Weights of a small transformer language model: 11 heads of 64 (1 for keys and values), normalized queries and keys.
MLP neurons of a small language model. Each row is named by its layer, matrix (gate and up: input weights; down: output weights) and neuron, and shows model dimensions 256-351. Each number is 128 + 32 x the weight over its row's rms, rounded and kept within 0 to 255. A neuron's up and down rows have the sign that makes its largest values positive.
Before each neuron's rows, "fires on" lists the tokens most often at its 100 highest values on Wikipedia text that the model never trained on.

fires on: "s", " by", " into", " two"
L5.gate1552 [ 94 129  83 119  67 128 173 105 198 113  71 147 122 126 109 117 175 178 149  94 138 170 176  98 135  93 114 111 103  96 105 118 136  50 132 118 161 111 120 131 181  69 153 150 147 173 136  88 169 102  79 139 167 140 186 113 102 113  66 115 125 186 157 128 129  69  18 165 158  49 112 134  54 181 144 101 102 139 200 134 123  71  91 135 119 125 163 125 124 137 172  75 127 114 135 105]
L5.up1552 [127 174 147 103 109 148 152 115 107 140 150 136  90 146 130 216 128 135 115 105 111 159 112 150  96  86 114 104 180 111  64 119 168 143 112 115 109 159 115 144 117 123 105 127 183  81 145 155 135 177  77 131  82 127 104  64 118 137 121 136 139 184 154 129 120 144 111  80 117 137  97 119 165 183 174 108 110 142 111  84 190  92 103 100 148  98 103 165  91 170 100 171 176  64 106 132]
L5.down1552 [126 117 107  90 130 149 127 115 144  61 101 126 132 105 111  39  75 173 104 169 115  95 129 169 122 140 167 149 172 131 121 181 126 147 116 150 151 136 124 134 146  81 103 168 109  79 128 138 144  97 187 128 135 125 131  91 138 140   0  95 121 163 171  94 119 144 165 130 113 112 115 151  95 120 109 154 108  90 149 125 113 136 187 161 126 146 129 146 127 162 153  80  99 174 155 155]

fires on: " al", " Al", " El", " Middle", " cross"
L3.gate979 [177 114 151 169 135 108 117 141  83 100 148 110  85 143 176 148 143 130 118 172 113 130 119 156 116 132  97 114 113 123  97 152 153 139  84 131 102 122 125 135 176 127 175 157 218  95 136 141 128 117  98 132 140  82 100 128 123 129 128 116 141 130 148 168 135 156 161 167 138 136 124 112 125 168  89 110 154  79 126 179  63 149 138  93 157  93 117  97 154 123 128 157 120  72 172 135]
L3.up979 [116 104  93 178  92 149 132 147 137 138 127  81 110 137 150 118 138 154 133 118 119 111  79  96 108 130  70 101 134 202 169  95 181 136  98 107 135 145 119 146 187 105 116 136 120 146 122 110 134 144  97  85 142 106 145 115  95 114 147  91 118 113 124 147 158 124 129 191 222 147 175 133 121 172 149  88 132  91 158 115  78 147  92 107 166 157 131 144 145 146 127 163  96 139 111  89]
L3.down979 [111  97 116 102 144  86 127  96 133 168 123  47 109 162 154 121 143 155 129 127 129  54  74 163 139 131  76  97 128 117 183  65 183 125  92 112 139 134 101  96 152 122 161  97 132 117 127 191 120  80  91 136 122 132 135 134 113 146 147 106  47  79 115 130 116 158 125 142 177 131 158 145 135 159 113 103 151  79 172 124  94 152 147 158 165 130 123 171 194 148  71 160 143 168  83 144]

fires on: " (", ":", ")", "e", "–0", " to"
L5.gate273 [120 120  92  72 189  53  97 148 153  92 169 107 135 140 190 123 108  89 135 109 198  88 139 115  87 121 162 141  57 159  95 112  83 122  85 125 113 158  92 129 174 107 147 138 108 160 151 123 153 123 127 177 144 181 163 112 140  98 122 217  85 121 161 160 134 131 127  97 183 108 151 119 109 144 165 158 134 168 166  78 142 149 153 170 137 101 112  95 101 119 146  89 105 169 117  92]
L5.up273 [149 152 153 143  58 128  86 130  94 165 120 182 177 107  85 141 134 156 118  95 123 112 160 151 141 157 121  90  75 175 166 135 160 153 134  98  96  97 121 131 115 108 154 114 103 132 131 141 102 153 113 134 129  99  86 101 127 165 132 181 119  88 152 167 125 145 123 135 161 100 123 101 141 174 134 122  96 179 164 137  95 170 190  58 132 182 123 158 136 168 132 126 150 145  80 119]
L5.down273 [ 92 144 137  55 132 107 167 186 179 119  82 151 150 168 137 138 153 114 138 141 188  55 157  95 125 167 137 104 150  91 199  86 161 160 154  84 155 151 142 168 132 107  16 168 138  76 103 151 167 106 110 149 135 163 141 145 122  52 124 118 108 148 123 214 201 107  97 162 105 155 120 196 142 124 167 114 111 169 167 107 138  99 110 179  94 161 134 143 118 127 119 176 190  77 130 117]

fires on: " to", "th", " by", " as", " that", " on"
L5.gate208 [121 119 133 112 154 158 149  93 167 122 162 107  82 157 153 113 123 145 156 150 139 169 149 113 108 143 136  98 146  74 102  98 125 153  98 158 101 130 146 107 160 185 109 129 112  77  92 147 135 126 127 110 113 145  78 174 107 138 129 156 151 113 204 194 127  46 118  89  98 133 103 189 132 152 124 160 103  72 107 126 104 208 145 117 135 161 139 128  89  69 157 113 145 120 167 182]
L5.up208 [154 135  97 110  99 116  74 128 124 126 119 134 141 164 140 125 115 131 136 155 128 172 110 135 140  92 113 157 183 174 149  78 117 111  92 107 147  94 114  43 145  66  99 121 154 112 144 198  93 129 117 181  97 126 152 115 135 130 112 223 174 119 136 154 129  64 131 116 132 141 121 141 118  71 136 102 115  91 126 200  95 135 141 144 149 107  77 130 137 123 153 131 187  87 100 193]
L5.down208 [137 145 132  80 137 137 135 133 111  98 185  77 152  89 147 162 141 145 100 131 101  86 149 133 129 142 135 151  83 158  97  93  94 165 109 163  88  66 138 155  86 158 177 148 146 152 133 108 111 142 112 179 167 125  75 150 103 114 216 157 171 179 116 109 134  91  82 159 151 128 168 129  92 126 111  95 181  61  74 131  63 123 131 154 117 103 191  62 153 222  97  91  81 122 135 163]

fires on: " where", " al", " Li", " Al", " Val", " peak"
L3.gate1453 [ 91 157  58 171 147 146  83  87 111 107 126 162 150 128 129 104 168 164 105  75 177  86 107 133  98  93  88  73 152 106 108 132 107  62 131  95 146 132  92 169 126  70 139 179 122 128 120 151 153 112  99 141 120 151 142 161 153 102 149  80 149 141 221 138 136 123  70 168 193 104 140 100  85 125 157 129 171 104 118  94  49 145 170 156 160  99 160 141 104 136 143 158  71 118 150  67]
L3.up1453 [126 147 130 178  90 168 116 110 167 104 180 115 123 116  92 120 117 136  70 117 181  99 156 151 109 107  64  91  89 101 108 182 139 131  58  50 153 145 141 143 155  83 137 251 134 145  99 197 113 140 140 151 147 131  88 152 161 121 134 101  55 138  80 149 133 167 156 177 138  80 225 120  78 141 113  87 174  60 104 135  65 136  82 149 149 146 172  94 133 138 151 142  67  88 132  85]
L3.down1453 [141 146 164 154 109 150 108 107 128 147 139 101 102 102 171 129  99 101 166 131 160  77 119  94 112 142 119  85 132 161 168 112 116 150  67 134 166 141 141  69 148 121 165 136  73  99 113 187 129 146  54 129 125 144 106 132 113 135 203 102  88 140  83 159 111 150 178 162  94  94 190 146 123  85  92  54 100  75  96 147 114 116 109 125  88 159 122 103  95 115  96 172  94 130  85 143]

fires on: "d", "ed", "ity", "s", "ic", " over"
L5.gate1232 [122  98  99 106 146 110 143 132 141 159 108 118 174 151 152 108 138 147  92 119 151 140 133 134 166 122 148 164 121  77 102 165 127 144 124 152 143  94 164 158 156 125  86 175 145  97 116 113 127 110  92 128 137 101 122 128  74  97 125 115 125 124 137 120 133 125  46 109 100 145 137 118 126 116 124 101 158 108 141 194 114 153 125  99 106 116 173  91 147  94 184 114 180 127 109 105]
L5.up1232 [ 77  95 102 135  78 129 129 108 133 116 113  47 149 129 157 152 182 139 124 103 118 129 133 129 156  99 132  74 122 214 113 102 101 174 137  73 141 163 140 178 145 182 156 105 131 124 109 113 162  90 139 202  72 143 171 144 126 177 103 137 124  80 100 112  66 153  17 178  94 106 107  89 138 161 145  65 149 138 155 123 179 144 164 132 116 139 128 155 119 162 166 110 156 133 156 125]
L5.down1232 [157  83 178 124 163 129 131 180 144  85 121 133 141 112 111 112 124 126 133 129 156 123 160 148 103 128 158 126 107 138 137 148 242 119  79 130 123 121 202 105 133  65  90 170 170  97 128 145 114 176 199 106 104 145 147 108 135 126   0 138 168 116 143 111 117 135 114 135 160 121 148 110  78 126 117 128 102  95  64 155 144 122 136 123 106 135 142 131 169 113  82 122 150 104 150 121]

fires on: "-", " Records", " guitar", " Label", " Cat", " neck"
L3.gate1069 [131 146 147 139 159  86 156 111 152 174 164 164 124  88 148 161 154 140 158 141  95 126 166 182 183 111 118 156 193 159  79  65 109 107 148 148 103 176 140  90 122 163 113 146 149 111  92 144 162 129 163 197  66  88 118  63 140 193 150 121  69  62 114 124 170 121 131 102 109 190 156 152 120 121 103 150 130 126 114 123  70 160 138 127 145 129 179 155 116  86  90 147 105 105 148 165]
L3.up1069 [152 137 151  66 138 180 166  96 121 162  87 136  94 142  83 159 107  64 167 160 123  79 120  83 180 192 151 106 134 122 110 145  88 105  66 118  92 147 130 167  78 130  82  62 163 156 118 156  95 101  98 153 194 111 124 106 160 143 123 109  91 121 109 104 126 166 153  86 127 124 111 110  66  57 107 138 112 115  99 158  97 130  52  91 133 103 134 124 136  81 107 157 146 128 131 121]
L3.down1069 [187 219 195 107  88 175 110  90 167 175 135 129 110 101 121 111 116 118 144 140 111 124 153 183 173 101 152 138 155 113 165 144 109 175 112 156 123 148 157 195  79 122 118 158 133 185 137  67 105 122  87 138 106  94  63 122 152 119 204 112 132 191 137 113 100 106  94 111 106 122 142 112  94  76 150 117 130 143 130 170  76 112  67 129  79  98 122 169 103 132 144 132 143 123 122 140]

fires on: " in", ":", " with", " of", " for", "me"
L5.gate1640 [120 142 130 147 115 132 133 135 114 137  72 118 129 171 159 109 166 147 157 194 138 137 160  97 160 103 144  34  74 121  75  92 125 149 140 118 149  91 125 150 128 192  88 125  96 135 128 135  95 122 130  97 116  90 125  87 179 122 111  88  72 122 120 110  92 130 131  75 137 176 104  87 119 214  99 137 132 126 181 176  65 150 135 142 108 171 108 153 133 201 113 120  88 160 195 117]
L5.up1640 [100 113 137 154  64 150 126 130 113 161 141 141 182 185 153  77 112 176  75 166 123 124 117 158 150 117 160  96 128 136  85 150 169 100  84 101 133  98 116 181  97 105  81 137 140 199 136 132 162 149 152 125 113 111 111  95 117  90 129  85 141  82 107  72 140 168 112 159 117  96 175 121 137 116  83 138  95 177 159 168 101 112 138 133 115 132 158 118  72 111 157 129 112  87 115  84]
L5.down1640 [ 61 134 121 149 108  65 116 118 124 149 144  22  94 143 112 160 136 149 139 174 138 111 208 162 162 109 197 129 123 166 130 133 119  99 166  87 145 128 109 103  83 141 150  78  96 205 158 190 157 159 117 109 122 115 150 134 174 137 249 104 163  76 120 157 135 147 181 165 178 139 146 139 146 136 123  90  70 156 136 135 140  85 131 208 145 125 156 121  96 109 157 165 102 147 116 177]

fires on: " for", ",", " –", " to"
L5.gate481 [143 126 169 174  74 178 168 137 137 101 134  94 166  71 115 119 149 118 171  80 188 136 144 112 129 123  86  88 183 115  97 138  56 123 127 215 119 137 115 133  97 164 157  93 179 211 204 112 115 153 150 130 101 134 146 113 149  79 160  67 101  86 166 112 100 142  92 128 159 179 105 151 153 127 148  90 143 124 132 177 100 139 108 117  89 143 159 147 116 122 109  69  52 123 112 137]
L5.up481 [107 148 126 127 106  68 112 106 146 128 146 109 169 202 139 144 163 108 124 160 115 130 152 145 170 117 153 120 139 123 103 152 127 138 115 150  59 179 116  99  93 197 124 102 175 159  61 158  99 148 139 106  94 206 115 138  92 189 101 146 126  98 126 160 110 105 134 158 124 146  49 144 127  86 124  72 170 119 146  89 162 173 112 122 111 128  89 122 201 119 154 163  78 172 103  96]
L5.down481 [143  80 149  87  99 149  89 137 190 157  95 116 147  91 140 162 148 102 121 196 128 150 133  57 189  87  73 150 113  94 133 134 140 164 133 113 160 123 142 138 163 190  68 100  86 102  93 158  89 127 160 101 134 210 168 173 100 102 145 192 107 106  86 175  94 127 109 126 129 138 136 162  94 114  89  91  88 136 142 131 121 173 143 146  82  99 160 142 174 150 101 163 183 142 110 120]

fires on: " they", " I", "I", "|", " They", " length"
L7.gate1306 [117  65 118  51 163 116  88 179 154  86 170 163  93  81 149 118 116 121 168 121 162 178 136 122 113 131 120 142 131  96 142 102  88 108 167 119 139 146 152 140 104  99 126 208 120 119 137 116 150 112 109 168 152 125 133 122 115 223 153 148 135 178 114 151 133 141  61  73 113 165 151 121 147  91 120 132 133 163 130 127 113 124  75  98 166 122 160 160 139 122 144 146  77 128 116 131]
L7.up1306 [137 128  61  75 133 120 134 100 133  82 111  98 121 105 161 150 153 176 102 170 163 208  95 132 164 156 137 143 157 142 143 147 132  82 112  63 107  90 170  94  97 116 138 169 167 145  92  73 179 106  86 104  98 172  93 106 134 104 132  63 152  88 130 149 192 126 133 107 134 126 111 105 198 197 129 165 144 181  87  90 109 182 125 123 122 148 117 162 130  99 117  99 154  28 164 127]
L7.down1306 [ 98  76 163 128 135 109 144 101 157 141 157 138 163 144  94 122 136 158 114 181 154 168 122 114 113 126 150 155 100 160 151 130 101 161 114 135 154 168 121  82 155 110 100 167 151 120  90 163 116  93  48 103 124 147 150 121  96  98 155 142  77 134 144 151 161 175 164 149  77 162 137 132 145  85 192 134  85 145 130 106 143 108 104 170 154 113 128 134  80 128 139 173 111  83  86 106]

fires on: " of", " on", " for", "er", " first"
L7.gate1503 [124 136 151 102  61 127 159 130 133 135 144 112  51  91 158 147 141  70  43 131 172 117 167 133 135  66 140  98 113  98  28  86  86 142 154 118 120 152 133 138 170 119 129  96 147 106 155 165 104 179 113 151  53 161 113 155 152 165 135 167 169 135 116 165  77 138 147 119 106 116  95 148  89 193 114  97 125  95 162 106 134 100 153 147 163 141 140 123 141 121 111 168 137  93 111  95]
L7.up1503 [141 136 133 111 116 130  66 107 121 155 145  62 130  82 142 132 117 114 103 157 160 116 130 123 162 129 136 142  75  86 103 149  93 109 101 109 129 117 124 119  57 164 149  82 149  92 145 116 143 124 118  84  72 107  92 109  99  87 134 202 100 150 129 127 162 123 164 127 108  92 159 168 109 133  81 116 105 127 173 164 118 147 103  94 134 142 171 162 104 109 143 112  95  97 134 109]
L7.down1503 [ 82 102 110 141 182 132  96 122 126 141  98  96 155 146 148 152 129 107  93 188 152 105 154  53 154  55 110 136 136 103 109 124  88 116 133 154 143 219 137 124 174 118 123 111 190  65 168  98 126  85 165  78 134 149 147 102 100 161 168 124  84 177 119 135 153 135 131 127 142 146 153  57 153 168 140 112  33 130 169 102 241 106  65 148 138 110  88 100 119 140 106 130 125 108 106 129]

fires on: " to", ",", " with", ":", " of"
L5.gate405 [125  38 132 166 146 119 149 137 144 153 126 132 122 145 126 162 128 156 162  85  85 134 201 130 166 143 148 106 157 122  70 113  39 122 112 155 112 114  76  91 156  99 154 113 112 146  43 143 131 130 104 177 102  82 157 162  92 153 138 112 109 145 144 116 126 152  70 169 134 147 150 121 145 122  99  84 122 146 101 164 157 109 124 151 152  85 158 108 130  82 103 127 108 124 135 138]
L5.up405 [116 128 173 177  91 184  82 110 152  51 121 100 122 160 145 149  84 147 139 138  70  90 128 130 134 111  84 171 101 157 123 123  90 116 144  84 148 117 134 163 134 181 155 184 123 146 138 138 161 161 208 149 147 190  88 153 106 114 164 173 123 137  98 129 147 145 121 139 176 155 204 119 105 130 177 149  99 113 105 140 120 172 122 114  73 123 109 132 151 173 105 149 115 116  77 138]
L5.down405 [142 104 149 141 108 136 116 200 134 120 114 114 141 113 141 137 152 145 173 137 167 145 152 173 137 128 140 123 143  60 167 135 143 107 130 156  83 148  83 112 111 137 137 165 137  80 164 132 107 160 118 122 136 135 127 120 146 121  72 149  74 148 117 125 121 165 111 141 191 134 129  88 113 140 152  83  97  86 192  86 116 147 154 136 169  91 174  86 122 128 137  87 185 127 112  88]

fires on: " to", " by", " after", " of", ".", " on"
L7.gate1177 [152 104 156 157 168 115 114 181 104  94 194 117  92 142 100 169 115 109  96  95 159 123 209 120 162 133  92 109 101  81  55 148  63 127 160 182 100 126  74 113  75 153 118 104 137 130 117 179 122 144 114 162  98 146  88 144 155 158 129 124 145 175 164 142  90  93  90 126  62 121 119 128  95 139 108  95 140  97 100 160 109 150  82 107 130 124 113 119 146 120  93 153 132 110 150  97]
L7.up1177 [141 190  87 106 155 112 128 108 188 141 125 138 120 195 132 134 161 133  99 123 127 116 150  95 157 141 113  97 150 210 141 101 120 145 171 126 164 138 136 122 157 162  72 137 147  76  87 141  67 122 163 158  88 116 127 113 120 123 136 108 103 195 115 147 147 108  88 164 155  89 120  97 106  89 118 141 117 132 184 147 131 138 155 102 118 113 192 104 109 152 121 129 150 178 131 139]
L7.down1177 [ 95 151 136 152 130  76 105 120  98 158  89 125 114 115 119  97 170 109 171 136 134 130 121 120  89 110 143 127 145  80  69  76 143 126  82 168 161  96 172 128 143 145 122 209 122 129 162 100  78 101 145 131  89  61  78 132  92 114 152 168  83 105  90 128 154 117 119 132 180 116 140  82 112  86 164 149  67 104 192 111 122 167 124 141 118  76 173  86 167 165 110 112 136 154 152 123]

fires on: " for", " to", " trade"
L5.gate70 [143 138 113 118  82 160 142 123 118 144 108 138 145 129 128 118 140 142 148 126  98 138 140 108 172 134  89 105 150 183  96 119 136 127  75 123  70  81 142  70 118 115 163  98 118 178 142 106  89 166 132 132  91  33 137 181 122 116 122 125  85  95 123 129 127 132 147 158  84 155  83  35 145 104  63 151 163 130 202 130 115 173 138  85 100 108 131 174 186 100 108  84  96 167 177 131]
L5.up70 [138 176 135 138 160 109 125 169 128 138 103 140  79 146 113 132 113  83 129 124 100 115 160 164 132 101 173 117 143 176  82  67 121 104 148 123 135 160 167 125  80 148 158 131 127 105 130 190 164 148 156 154 103 107 112 185 104 119 166 137 157 171 125  90 102 136 143 147 152 142 100 118  84  81 167 150 106  94 156 121 130 161 148 120 136 123 121 132 165 141 130 130 147 161 140 146]
L5.down70 [ 83 143 105 133 133 126 162 141 126 191  92  83 128 152 158 154  88 147 155 142 104 111 146 138 120 126 147 128  77 118 109 106 145 103 138 133 171  91 135 154 122 167 163  66  78 107 140 211 162 157 105 112  78 133 136 100  89 133 129  83 163  80  84 127 132  71 150 131 145 140 135  86 165 106  81  98 124  98 175  90  98 166  71 140 136  89  99 126 127 138  75 152 113 129 135 150]

fires on: " \"", " as", " from"
L5.gate1420 [ 76 157 168 117 134  83 214 105 162 157 104 146 174 219 100 119 100 119 118 154 116 157 139 107 182 121 108 193 143 104 116  96 105 113 146  89 147 140 100 112  20 135 128 187 150  85 106 151  91 113 124  81 134 160 120  67 106  52 193  94  94  95 194 141 174  82  78 150 139  95  81 146 151  96  67 190 167  90 133 130  97 123 133 132 118 109 156 160 117 195 175 129 154 124 141  89]
L5.up1420 [100 101 181 108 141 145 140 120 143 154 197  49  95 178 128 149 120 134  98 153 172 145  99  99 136 152 118 129 175 167  98 108 143 108 151 189 118  75 113  71 167  51  93 123 113 106 151  92 144 129 119  93 156 157 114 120 137 127  95 154  89 105 146 169 155  98 109 164 169 145 171 139 158 106 136 123 121 108 119  59 164  51 162 191 195 141 118 144  90 149 110 144 112 116 126 126]
L5.down1420 [ 97 155 166 165  73 127 143 104 128 137  86  77 126  95 157 134 114  44 171  95 121 148 102  94 170 146 153 136 130 152 135 135 101 133 146  89 131  93 160 120 138  91 145  75  87 152  98 122 177 107 101 134 138 103  90 122 145 110  74 126 140 142 124 162 124 119 139 169 118 156 100 132 180  72 132 106 133 156 145 106 125 163 112 153 126 144  97 153 146  71 107 129 104 107 187 117]

fires on: "s", "'", " was"
L5.gate1414 [133 156 132 113 142  88 122 122  90 145 172 147 105 108 165 128  85 167 101 116 133 147 150 150 141 124 161 206 153  40 123 112 126 118 145 138 106 130  82 123 129  98 182 126  86 127 118  92 156 119 155 222 179 159 148 126 109 106 114 119 112 148 164  97 156 173 100 137 116 119 135  89 108  93 152 116 106 157 157  68 161  95 151 172  93  95 172 111 166 133 128 145 150  93 124  66]
L5.up1414 [120 164 151 122 101 204 123 105 144 151 100  99 131  60  83 169 167  79  95 104 133  75 151 137 157  82  95 159 166 173 130 139 110 130  96  69  68 129 113  91 141 160  78  61 120 117 110 146 175 145 129 124 102  80 140 144  72 143 134 143 167 210 177 192 105 130 115 139 104 105 113 139 136  96 179 180 167 123 185  83 156 146 181 132 149  71 147 142 132  56 128  73 122 108 140 145]
L5.down1414 [112  97 143  74 105 105 126 190 128 104 133 117 121  84  82 125 120 177 173 125 185 106 127  91 127 146 157 126  69 105 145 162  91 114 184 176 122 145 163 161 161 156 174 216 194  86 156 107 103  99 104 129  86 223 120 148 122 132  52  98  76 134 137 102 110 121  71  74 115  95 128 122 136  87 126 133  61  59 152 173 129 136 158 129 161 179 132 139 112 179  51 151  84 104 145 116]

fires on: " Gro", "Re", "Ho", "Li", "Sho", " Ho"
L3.gate1668 [148 127 166 184 141 118 192 102 112  81 112 138 118 171 129 131 108  54  68 189 141 107 133 117  90 105  86 102 192  79 138 169 210  51  89  92  90 160 152 179  94  87 146 195  69 109 195  88  98 119 186 172 109 164 126 148 160 182 151 172 129 136 170  94 134  97 128 180 118  49  85 168 105 102 191 147 165 194 103 127 171 133  78 178  94 102 121 129 133 161  95 180 171 130 164 101]
L3.up1668 [133 189 147 106 162 134 180 100 143 135 102 167 136 108 162 167 160  91 123 137  98 139 106 136 124 136 106 133 195 155  66 154 156 111 127 156  93 158 165 132  70 155 132 174 105 111 204 103 148 103 161 148 121 157  92 150 108 204 152 151 141 106 136 135 120  99 185 113 137 134  99 189 167 151 106 150 119 126 140 120 129 103 128 120 105 145 128 110  25 166  56 165 123 146 191 129]
L3.down1668 [171 118 209 126 125 106 171  96 194 119 107 137  87 167 119 176  99  76  73 147 179 120 117  89  80 109 112  86 152 134 127 113 127  48  96 147  81 111 145 137 109 119 123 166  58  96 146 120 152 135  98 138  95 146 119 104 158 173 255 128 114 125  68 141 148 116 120 152 149  98 109 156  99  74 173 148  99 149 122 172  98 155  98 160 127 107 139 110 126 154  96 153 174 114 183  77]

fires on: "ing", "s", "ed", "in", " only"
L5.gate1527 [157 117 130 105 104 126 134 104  88 165 145  98 169 154 130 140 146 178 150  76 149 201 168 138 138 141 106 109 147  56 109 137 131 106 113 113 150 201 107 166 178 125 128 138 134  82  86  97 174 128 144 131  85 132 154 138  91 139 165 204  93 118 162 206 113 106  54 117  93 190 129 137 104 128  65 138 172 136 146 158 173  94  91 125 138 197 182  70  89 128 165  64 123 144  99 115]
L5.up1527 [146 115 129  89 137  68 105 152 144 103  65  81 100 107  87 191 144 156 101 105 121 147  91  97  95 150 117 143 160 131 181 142 205 147  80 125 127  75 116 131 126 139  96  91 123 128  99  78 136 154 111 106 167 148 143 128 122 210  89 127 119 123 158 128 138 164 130 101 145 121 112 129 166 173 126 164  98 112 113 113 218  83 137 122 106 140 136 184 143 109 117 156  98 123 174 101]
L5.down1527 [115  86  97 120  95 132 130 186 130 129  94 144 137  98  64 122 173 183 117 166 154 113 174  65 133 124 153 148 139 229 114 128 103 153 126 132 114 133 136 121 106 142 165 120  75 177 102 101  89  82 139 124 122 162 150 116 125 134   0 112 113 140 125 115 126 110  82 112 122  64 100 150 115 153 102 104 114 153 111 160 126 155 118 133 147 162 133 165 121 158  75  97 128  79  88 111]

fires on: ".", " where", " Medal", "e"
L5.gate1452 [159 110 125 137 104 151 111 146 138 141 134  80 125 132 181 126  92  93 111 110 136 132 120  85 113 132 200 115 121 131 135 156  77 129 170 109 145 155 172 197 147  94 149 161 100 126 178  98 143 138 131 125 133 160 188  89 132 121 172 200 101 130 124  78 166 220 104 182 192 141 209 123 143 148 171 122 156 136 126  73 163 129 130 169 167 101  85 101 142  78 138 127 102 106 132  60]
L5.up1452 [143  73  78 196 170 128 109 165  96 136 139  76 112  67 130 114 166 163 128 140 136 104 127 124 112 120 165  85 153  97  94 128 150 163 104 133 118 105  86 105 117 105 100 124 127 161 145 148 192 133 134 154  87 148 167 150 149 152  91 104 124 128 162 126 138 143 146 115 158 108  72 143 116 136 139 137 121 131  89 114 209  78 107 152 156 129 136 188 140 107 116 147  89 163  80  95]
L5.down1452 [ 94  82  19 126 188 132 140  57 142 108 215 120 137 100 137 210 110 113 109 134 153  95 195 146  92 111 135 149 168 112  48 158 165 149 102 138  70 100 132 124 182 146  57 133 126 153 155  88 109 159 142 148 165 122 109 119 112 116 169 101  80  88 159 111 113 146  63 124  98  90  73 132 136 119  96 142 143 104 130 120 124  25 124 114  37 122 134 142  99 109 153 157  94 146 115 106]

fires on: "'", "or", "er", "ota", "/"
L5.gate927 [150 232 136 176 114 123 110 128  96 130 150 140 193 151 114 150  78 204  59 138 114 138 113 154  89  64 130 147 142 119 163 177 103 107 136 156 140 151 148 135 118 120 157 114 106 149 105  91 124 126  85 106  91 132 137 162 119 169 121 119 158 109 172  85 157 129  96 128 107 122 142 176 159 126 138  89 137 155 132 164 107 181 178  93 110 122 141  82 156 171  81  85 116 163 133  99]
L5.up927 [132 126 154  88 135 168  69  94  83 123 183  82 158 126 145 143  89 133 163 135 160 136 145 130 108 142 111 166  89 208 172 135 146  73 111 143  81  96  97 168 142 143 130 128 128 141 123  81 136 122 129 111 105 123 104  87 114 196 134 189 148 140 121 132  81 172 128  82  92 156 161 130 120 167 123  98 149 159 156 159 138  96 127  94 196  75 153 124 114 150 141 132 167 131 137 119]
L5.down927 [137 151  87 121  52 108 179 140 111 114 143  83 122 111 113 102  83 129 155 110 223 102 102  87 218 124 139 158 108 144 175 130 151 227 118 171  95 117 185 105 121 114 119 139 148 131 136 134 151 138 165 103  74  98  55 119 134 153  65 140 102 101 101  93 134 128 129 140 123 112 117  83 160  96 134 161 105  96 181 128 180 162 142 148 151 144 168 154 102  56 144 151  98 115  77 155]

fires on: "'", "s", " World", " Chess", " Women", "’"
L7.gate1528 [ 76 146 130 111 130 139 148 155 139 116  68  89 143 118 114 100 108 103 168 144 184 194 104  85 196  89 128  83  99 182  88 111 157 108  90  78 139  83 106 132 109  92 149 175 145 166  97  63 150  62  98 129  91 150 126  57 160  97 153 133 146 174 181  69 106 134 109 115 142  46 134 109  88  97 131 100 120 138 100 107 112 102 112 106 145 150 192 172 154 135 136 107 129 109 166 141]
L7.up1528 [114 135 126 139 115 141 150 129 129 148 145 111 152 160  98 162 106 100 113 141 133 137 109 109 152 110 123 157  79 111 138 124 126 177 143 140 146 123 111 129 135 148 157 170  86 185 106 125 148  69 150 145 167 113 193 112 131 161 122 166 100 139 109 133  68 191  86  71 166 102 105 108 136  89 102 156 141 153  89 142 159 141 143 136 118 103 187 145 120 188 169  97 161  97 187  95]
L7.down1528 [192 202 112  97 125  80 154 158 124 101 133 120 103 117  71 138  71 142  71  98 139  79 156 111  78 159 186 152 106 125 135 130 188 146 125 133 113  84 114 130 142 107  63 141 152 111 154 107 118 136  99 119 107 127  95  78 170 154 173 170 121 120 156  76 165 191 103 146 119  86 138 156 148  91 145 119 168 142  78 154 152 117 155 106 125  98 161 124 116 125  72 102  53 114 131  90]

fires on: "'", "al", "-", "s", " |", "’"
L5.gate653 [100 122 130 123 149 106 189  94  76  84 118 128  52 110 110 122 181 129 132 167 155 152 149 127 139 130 107 123 134 141  86 170 141 110 154 148 128  95 134 116 132  97 185  98 100 112 119  96 158 123 151 141 115 162 170 146 167 141 151 157 104 140 127  83  91  79  72  90 146 114 105 119 171 151 113 147 122 164 140  74 120 150 178 151 102 182 181 120 173  82 130 106 128 153 102 120]
L5.up653 [104 151 129 110 111 105 102 143  97 115 132  91  91 152 124 134  56 124 136  92 156 138 127 150 117 103 153 186 174 106 100 140  99 153  92 137 127  99 189  81  73 158 119 204 110 124 120 151 145  87 186 160 139 185 110 104 110  87 111 133 206 133 151 134 128 166 139  94 177 136 118  82 105 126  99 175 143 150  71 154  92 104 127 143 134 132 194 121 148 125 159 131 113 130 134 143]
L5.down653 [146 166 109  49  90 117 128 131 116 123 178 132 108 151 159 109 160 104 181 102 160 178 175  86 145 106 145 105 105 150  97 149 168 174 137 173  77 152 201 133 105 129  71 121  87 122 127 135 170 103  83  56 134 178  55 125 126 148 226  79 129  72 139 115  81  75 139 118 134 122 106 113 116 148 130 188 111 157 189 145 123 137 167 107 132 174 118  94  80 153  76 160 115 121 146 135]